From a checkpoint of a small transformer trained on Wikipedia: width 192, no biases in attention or MLP.
MLP neurons of a small language model. Each row is named by its layer, matrix (up: input weights) and neuron, and shows model dimensions 48-175. Each number is 128 + 24 x the weight over its row's rms, rounded and kept within 0 to 255. Numbers have three digits each.
After each neuron's rows, "fires on" lists the tokens most often at its 100 highest values on Wikipedia text that the model never trained on. A number after a token or word is its count.

L2.up247:109134115137138117121140148140110163114122113120185138174108131091121112091140118140099115126110137109103115110124169130095081124156127098104144104106123144089083106128152105073109128131087105119129099135131105131114089109162115121149126107098166144087131097108139115121153120145126097138189137117118101113141153115112141103110115167157123127170137104122166098150120093158136123112119
fires on: " at" 49, " At" 32, ")," 9, "ed" 5

L2.up695:070162166149127158133168131126097101137136121101143129155119168097155133088086141141174091143095146143113107097098153104145110153113139171128094121098137124124150107151132118102126121146108139091111111127162135104078113099159128135088148119155118153091127119137128138111166114111122103138151147174156120121146124114148116126128125137135095144201151141168099113145160132122097110135137
fires on: "gan" 42, "eat" 9, "an" 8, "," 6, " le" 5

L2.up473:101126130098107145133161117160109146101127138170150111154110130111154094096095149112133077100159166099138195132142155120082105113108130166157127134113153115095089092087167133115129134132052113137102090137134121139129145150105152122153164102153122140074118078087152126116167122153109106135129108138115096102173117119131109111092098139139124138100112107171145103095101094093131143119127
fires on: "s" 13, "ough" 10, "ers" 8, "ess" 7, "fer" 7, "ed" 5

L2.up239:091133170114107102151113121122127140121115133157139123070147177100114129143168147155124089090115101122090106160116160128136134146155107158138117126133135153139122100086132054122165096125128114146141142087104107130136164074106121125116154137162130134102113152071137127131108149124148139103113142148139131132173108124144127193102096139158144159141100095097149101149154141134132118145150
fires on: "=" 27, "b" 24, "il" 19, "og" 5, "al" 4

L2.up868:154082122134116142163139134125050069069124117161157151144122132125138108068115140161100128094147129134130145135140168151123077146112108137126194117149150177116130142147131079079079111115111139102132087102126122124120158098124113095112135149136151138121119143110120097129149111110133116166102117125146137169137139126143114156153152146162138108147122104153139107152107089170124111113089
fires on: " dist" 29, "ist" 23, "w" 12, "v" 6, " p" 6

L2.up301:121132130113165035118127135131089112127079117104152154093126101078131118156132104134128108136123103123111168149110142123075130163135153129132158125135133142148119163102184116116122144098139059139101115160098133144148076136114163133171176133122156116098076164138161148110135149160168117152147140123122107130159143122154133140119133133147105119140107115121137116121107103113163120170140
fires on: "00" 23, "000" 21, " more" 20, "25" 9, "50" 7

L2.up406:123108120110153142135138072115098134094134157150099161130124204101131103093158113131112082088126128135134109086132131133126103151128097130136131136131122189113115093122143132140137122117098122101092093110131109147131141148155132129165113145140133148108099127091092121129116150135113107149131138130097160188131128126164137163102116133130129136114139087098120102126084110165139120125142
fires on: " ag" 28, "or" 15, "ig" 10, "v" 7, "ab" 7

L2.up86:114118139147138136168157117137114110120142112128129184163136135138115133076114107121136105105135112085134095081113143103115089124157073120124162125113147162118131114185115125108071166126126185110124125146131141111110120137150115138101150100122143138129107109101110104132140123146161107130123096156139118110152162164076146118109152139104065097139092136107163093145116110124110123134105
fires on: " ear" 37, "ar" 16, " re" 14, " th" 8, " s" 7, "ro" 4

L2.up17:132122116150134153127130152156111106094137119126133133137071088166142126104138161115137095168111118128116142068137170137109110129153099122144148137133160145111165169130113114076125102129076130119131125147119101130112093128143127088112105122142167128080106082148111171124144159114103095089164095110139116120103130146120101112098153143143104115115149125154140101132134116131125125132129
fires on: "ing" 24, "ay" 22, "ed" 13, "s" 8

L2.up581:141085082110108116148143142120114116138132160135166131110080172105100103120128111124130107134136157071135139144167202142137115121117081120109164149139137134145136115152193092090115088080126118106135155139108133110134143168133116115148151131113119119106104170117111107113138167129124107164150147131086152126131144143146148128108129135177163149139109075135128093120099073147105131108138
fires on: "\n" 21, " us" 16, " includ" 10, " al" 8, " act" 7

L2.up15:146130113127108163128147098135076115096123158143140153141113112154143115104124126085139116132104122072081141095126143126136084116133111134116147147120165138097104113154156137126145118107097119085102078135120125115091075146170097110147131147165166162083105126113126131114124156125099120104116141148113082132148145091115126115097116151135119135120129147165124093099073118159137133147131
fires on: "ing" 19, "ating" 13, " be" 10, " has" 9, "id" 8, " have" 8

L2.up865:107159112114120076135132094121129134140089154118162156102128143126141098188156110105108111107122128123142107139110147148050132143154152132157104137145166093154164132130128170139126099150150113138143138107111105146138137135123104146184101119155141132112115129138102138109113123173132134133158131139122125150120136128141132180132115097132077140123152126087081129119117072150132126078144
fires on: "an" 22, "il" 21, "ast" 20, "b" 10, "ib" 8, " B" 5

L2.up52:103124142152141145118124124141127121110145124112155120121058153110133098121166107088133136079107133115200127126134138111112110118126077103108121117103143163103125125117158126126112115144139136143103145114144130117124150171178116102146107135122112107134108175082161133165129114099101119105164115142081137130137155082144120103156080126154120173107132125116141130124096114108080096151127
fires on: " ad" 25, "id" 18, "iz" 5, "ed" 5